Part of a small language model's weights: width 704, rotary positions.
MLP neurons of a small language model. Each row is named by its layer, matrix (down: output weights) and neuron, and shows model dimensions 0-191. Each number is 500 + 40 x the weight over its row's rms, rounded and kept within 0 to 999. Numbers have three digits each. A neuron's up and down rows have the sign that makes its largest values positive.
Before each neuron's rows, "raises" lists the tokens whose logits its output raises most directly, leaving later layers aside.

raises: "ally", "ly", "al", " to", "ever"
L7.down754:472462535446527433528449511552503478530580449507486507531417483472500460496518544524453492507554501512509473455472466544503476484488537548462513494517514488512543465570555562459487411523583519469468442547486474562477432525462508486432439498449504502516539453474556510540411436470559474525503496468545461463534589509432494541455492507591518533550549430518448527514521450454470508511514527480521527496526525469477466512524460492571501503426541518557452459531536524458502512445458485442547431525475455501462497422510525426534581484458404516501447475500522549505508447499585413484

raises: "e", "der", "es", "san", "ding"
L2.down1757:483477481479542451547478471453547496517584506513477492473483475499519528451564473510506561547496530576464456557461420432597520482471450497491508529490539480512451525469466490530479505492561516542501514542501587505448525485415497543477583458519496465506449512463499502483492452486615489511486495477508543487524537521475440523492431503455439532541512471494525455509587577501509460500495516503492574438480505440541566472568454511537542536425519505523483499556560481496519474480481458487466394484479507414469418520452467555478528459496510471491386528561479485523530458528518526476

raises: "for", "ical", "ist", "ists", "old"
L6.down373:495589510566539417442476508458548484509499405460433496489503454494506538467555493486585469559470455518485473498438536499501507532493518450487533490487462470534478481609533541528458492481431490530430461537564528515511495531471518495508505468557531487507466469518464507553458457447574460484512535490528485454537477497479495442495524460418423453517496491554426501514512482534487515522537484512529494466445499499439634498497474414523473482526548443460478476516478513507445470462485504412438537523441518504521512555505538466468467510532492567546363440510529420515470459458491512501

raises: " a", " additional", " an", " better", " further"
L2.down1696:466510481504513529526487478466453498519452429493531468489493425464442513516489540590471555489439508531486511504489504482514442477530455574461576444498515446473497543521479535501474557432536513499508580465501498469537497501463478487510462520526500452501431541437505521533493447524454452507517507498461500556514577465486537506448484465542493503508506494537508563504514518565506499523481485487500529515479535539550525519480552486492505393503490464512515498512546602437505437526475538521530490497459496501503510462468482439611493565491531500454397446462445449520523528502583575519

raises: " #", " #1", " number", " Number", " No"
L7.down1097:559536565548426553468455457499483475471484528488550449431495487485535460547458496469471526495504484516475482472503555515456505555503523420430531458550455476476497509499497509475574502545576451547487489474535520426609474451440473472448534531504537480405610512474554485543508523486434492446525461506524455468534430530497420531445591450541524434494556438453525505451488516466482563475570490496490478445549487487506481532526469543535509434500472474537531469475479554525457581521502531384497549473423530464544496502439465444499507618436436491520377487510475525490491442517493458491

raises: "ical", "ise", "ities", " American", "die"
L6.down906:532558547484452450404562460494519474540515481533472512542539458460513519484433474468501551591535486566538465474456465532565504442536469504513539471540458500523473529496502486485495537449506454493505487445535569512418492544465554491466485515414442468548552559494510484503474576449578494459492500458526534456475506521498465496448549492407576536439550548508487565478513540494564498479483452443496480544532558431527509420494504493573469467515564535581429452532543463538521519543492473535498467454496465543510398498537497549559509413513556500478408557532564435512450537473504512437

raises: "ist", "ists", " matter", "ism", "istic"
L6.down1173:482529435563471519543418573429486487528487473522424476519485488534553464464535502597524511457576586550519492483530452563522403484454472522521488483514543452493515482563540472536457502481448472446457501594507441507496499504431471512474490468547547482501442487397440480502487515471530458472500546516518479563545531474484532511466514542494521453460557487504527426476504482512473484481549540496493525516443484572528530469492524511472502441484578385514466475526502495508583557526501536527515494511430495472515528496470568499446569567569456508524343544504462443480482548526536590466

raises: "sion", "ned", "res", "ni", "num"
L6.down659:414542512552491511502515553450471542489505502599509513521508482515532407538527544497555526519460539472489451536424472503492495516485493499496449544543473524468540483483520482471495518598546578457482492467530500544520532460480483462487533531509474550519510480485519539476547523514530440489505492512485496424499460474479507442478534512452426522489585517470485497431481492503483481448437415505516557534464485546518476501568446474424509483427462546508515436422476546422517503531536569472495484494516558540483493427458467504523591586539498580455628593474473497573531524490442501454

raises: ",", ".", ".”", " ====", " =="
L7.down1304:479463497451491560509455447456449470470452464408502455503485472461537525465515537425519478516447543491466521529550486466523465476528406523457472455467420483506470470448523534539469470557482515512463498527558516500459529562557552535480504537495497421447515515516501547533585535550530475527460479495478487603402538497493534546503483494464560465498504414541457392592508465467460500521471470531593501485463496416489532528532525506562504502443496468547474489519456505445441429433533513469573505459481447547492470489454407501491484508479554518572460458482569536480472503584466483475

raises: "AP", "DC", "OP", "R", "Y"
L7.down363:508544511570509526510516508494487496467426541437535532513581497507478510489518499471430513460529479491520506486513501488491466531570523537558562488552504480465439552464467495534532533480499526489475538514508473505503468477514502525550422452441509476525442538500599456494465616562448527578523474398471541497534477495539415583486577429544555498492501415466514494417528517521489499457468514556529469471501480488495459520459496544508534477479522495537546447481509532565495478518471460517531445491513495463506614579534497543528490452524446440523316528443486472470477422500495504480

raises: "la", "ović", "she", "son", "ich"
L7.down851:442567492422498448549466501449489577511546505483469496534544558488472513516463567527566474522471432520443466526519501471503494588477590563551499505569490471506499513475509479472487519494424495521492454500487450519492527575530489444576451492478420502548535473510541540467522545547520432523521509516527521445504495509477474412524530525477483553504453469497511505415532469523556520497453449506462534535505523544455514496474510435504464587514445549496511508579523479451470526520507512482544523454510425523495440503447536484559478495527476496450488494515477524503531419524494487457

raises: "ity", "s", "ship", " standings", " status"
L7.down1538:524543593525490456524577554518512529505572492529541456438477454500465445519463474446488454444480442463472484516518463503482489484468436470489495529525521501525445454546550559465520508497488514570541476550544477577547497465499507524448529521510547545467479506532499547478436473507463518541580475536492518578396604540506567536548523512486470496506497477460479588447594488518512512548517468540412451519495535528594518501498537484504480499527485439486469476516486466519487491521500445497365536495498435498549487493501529566525498488505531548555285438455478524437509514471580513466

raises: " on", "On", " Sunday", " On", "|"
L2.down1090:512448507473500511484484488451546494536512552481516467511507541496505514481495508522439504548529459574462524462520485508515487501511486494509465466499531499518511573507500477550459453511490464516470470537526426512595532468494507531465568555492509463502502476464475528538499474485513473433517520473572513489473532456465464489484496551496510479520488408542507500412537505492432482524483527551544435407467554573489444559481525467561471549478504496528488497533478464534532469519495493508437505420526504546529541530525551551487554504489467510523412428439497515541472481470597496540

raises: "ologist", "cial", "ation", "ology", " other"
L6.down897:483499482505521501514445508467452465514535407534549439506505480438573500402567452453473439587436480481470532589469546494543438588470505484414561499480479461522452442481457438505501503462442446494437474489599542456457470520470501493500477503502477438484469441499462495507427480533483529483519527504533464471577491526544552508513480450443482501537573508567406435439530500510492481561503549463560527544493519456462536530593532517511511475421514436544515487526489496576499490530551515490481476486522458454435430579469472500519509487504531562508438495532468492559517548544462533484

raises: "es", "e", "ser", "nes", "lis"
L6.down1283:524467470487468485511490514492441520518539506472457544501463586483450559523478512565511519460491490504463476537493443502494450476451440432474497467475528502511503511510531492528493498435517460537497444467497499466519514482510468491508569490495427511498532484470565456489464477539535498504494452573486487513461540488456480464577548570470508512496570544525511507499484469483503543521454415478569476525448437489505533498568426514527468521487579528513536578550522444509528452493478541476489535474502489524464487519400491510453517511457549565414306404538487527450541494517475535493

raises: "ally", "ically", "arrow", "=", "ische"
L7.down1122:530498483480488496449560482455420516508498480467490489483498575516460472477487502498524473478480564526469453475485530494476450418490491560460527542514484513478530487481499510541506496535490502445493454555491483485542453498447449500464514553447503553559468454501426529564523555518457553525450540444533491482458509485368558432505483469522505457507462539554488453512480510466498551512505485466474479530473503489444533500549598417533509504483561565413455482522415450471463480451498530521504510488549535518486539454484426509486547453461508512499464405413469502501485502483489492543

raises: "...", "…", " our", " hope", " worth"
L6.down641:464496548535567487482512520481433494466587447416440487461577468492463486525502522548557497516441536514522501474452519532519554506478550547427468552515560536456504538464458488470498499526526473514532521544477488543471504459488555579514541373520532501497532475521543512466548498451529506442526492493533498510503475495536524481471587461522494487426472508436532595509453542532551446463520505504502567438504488517544556509496463445523520434472515444547479541518498504459430530572500530457588437518543456518496461507498482545547521485530495499502487477476546475503544591541513504528

raises: "rie", "ance", "ress", "father", "ric"
L7.down240:490560461536434491495465474525494520492528493497479520447489452517516503496482495475495492509497560488577588471470564459510467490549507531509450463485533455544453463505510514514448418513545444549483480492464480510485393503534611510474554497505499510474502471515483458527452591537524540435482505486455472467512428488480484525496566485516475510506476492461497571540482561530501532557514466523516540506549472476530428529535476517462336455570465552538509489525477518477521608447602520534504448442526443508479532510540484547456469495483546481496415409498454465462501526516498469405

raises: "et", "ela", "eta", "anta", " Succeed"
L6.down653:475538495550453524531444455471564525438582496472486510517525527522449471434479481559518454552392480552456463425551492559442508563474505522479513493545512486553549526572506439483487458515499470488524492487539504547496516518443487471458498570453447482571532438430501468555552559481499501455557443553379452462510448549559495548503558469459492572518436519457526524443535581577415451493485484491532473489472510401508583497480466597478508470471527438538463457510547551480498430482537493491531421560471474543468466517496479543584482502468560446465547510581498482515465530563506530427

raises: " this", " these", " such", " those", "rs"
L2.down1657:535435509480498526524465476486488445495447452428530509465531485519413526472479479449491477482525463462490519444505435547479534452473471460507475484451549561567536441557479519634503516456495531541430533521543472509507476426490463537549502515448484382523435443482490524483501465501581511512415458476532558517489497516508524490493514507471494474473478541477491530485526508545567549521471493469501452541514508504469516454474504535521502528536499477465501469499530512492525478524468536518516405443484483458461444497463530511458510470527541501547448545605487449456466452458460509453

raises: " name", " meaning", " means", " \"", "ال"
L7.down816:564475419475478491512488561498516519523559479538531467560480471559445478473548479511519418528518575481582500425497469495567504528512514486571501433466492489512539467540529511459491539509574476453504538582501410467488514463535493506506556532445475458483478511475523495442525489510426506505516441524529481540476500548515537539496548479487494487552551505481486524541453524553532490468454579487480565503558423481515518472504506434563466552533481525543494503528519482536589489493508577423515508501511485524435483492505480470551535392493445518500524509486563484538518541487622497414

raises: " to", "ity", "ly", " hope", " opportunity"
L7.down615:404512561505566474438477508514498497423470506481504473424492494471508505568474566513500444523617488514503495493500471503534562534396527464475506549592485520465538523475482576524495466527553492582509431484468534490482489571463552482494523485481533494479560513528495540585465443529549519527505439521505476530444464496511442516423520466508591460595543500513456506453499461405510530444494420501457474541480531512432512497537485514472482528474496471572515496540467465487462552508491493519546531547498508561481471467511538522530528485524550441470406440486520465523497400548506412422

raises: "”", "),", "]", ");", "\","
L2.down188:552514500564425525470517471454545521435575453527487501490584421492536540537490501435532514476486468516430527503578500428440478534578460506486536551550538440495549494504509553441500467469525522477529491501450466590495529526500553448531527568504455510556504458482558483483498484446532477462513506536493581468522466543432536488519483575538492552488453469498461594556498558522497460476535434458477597439509497487475417565495549526430476490519410549551464608551515505499473541531418505469508522513464503521486570520483477483479507590504473558524438460481506492526512504528545500497

raises: "less", "-", "house", "ment", " of"
L2.down632:548516537484547489516457498459505447530563454465540529480560496537498483484521485577478448521517495484534500499509514487435473540575427526443533478458547520497469467454477509459511448594553491473499508520555470459480501435467520528521538487495458453480416493508538498432494554514391468449511457553503550476522515492459490524432478475545494505567508498494559494525490461576534480432464614482555538496488499537539446477482500503535427519511564526425519463550506474494477520507433523461582514617541463520500492469506522431533510431497553491557214476519550491541461504411535506538

raises: " line", " lines", " Line", "Line", "line"
L7.down194:491450516429513477477516463552512503476483459500454414514455515472485501537458489504527448464548491539434471541541494466501511498524542492490557458511488520535448508502500472501462524457459526485518475547564509538485587494518490484509456568501460511530480533527479566580507500514495537536511530465506550460469562499542483510514412503515483490501542473624506488511504525468534530521530524508462537535465429456492467569412496524512503555412448518532521557504492486541522483488552535485544482564526511459525591528583561479498561481531534523571440516540489532453522435511541462450

raises: "ally", "ly", "ically", "fully", "ably"
L7.down971:515505521529481494474471540446483499529491497548473520535431467558468503529467473555490430499487533539543508501465467477485488484472502506448536461507469524566570482494555460520538464535526454530513454563543531491531503488449514538493512459470542453515547501536539448546449462488518536531487483492540482550470475464468539526482469486496525419517509500472559570455481518493506477519517500431520554563501500620443418465461491464470549540493551560535466502531469575536552571456524491562454513456563552500579478516470456459463514488489510471489613545433449489467458418534444540497

raises: "led", "ling", "lies", "ear", "ler"
L6.down1840:507451460517606475469532499562489474428511489483466469516450466428466468537491466490516521489526496506487529503416566441480545540467457557519510531507518466605430544471495493485476503458441546564425520458508506491568482528560473508536591520441494487514500496512518505506489459491490497483517467452480554527530545518571526462451564516497514568426562570503581516531453507506503498459464506492530536466455559507505501547568460495500461468543508511503508533571512497444488511479538455479554458532478464583548474534456399462464492485473549518501306418492526504429461460508520510541

raises: "ably", "ly", " praise", "fully", " hope"
L6.down520:516541509497499475480493534455481484554512582502477543455491430496543536494515477507505526499481502512522492490423616497565445524548518512530583479541443493488522445470517461494520448481517481468571459457462485472521507498531528540464528490497529569451507536455485486463532504404545515456480488585515500590510485489464461481510601461448540523487538547509553533494481477459500501576504463450484485513500449515479462522547546517522553426490539548506438496503523471499520504482511541490469501469422500513521434546492547490473515549485535475429509517485532501536514506574482461516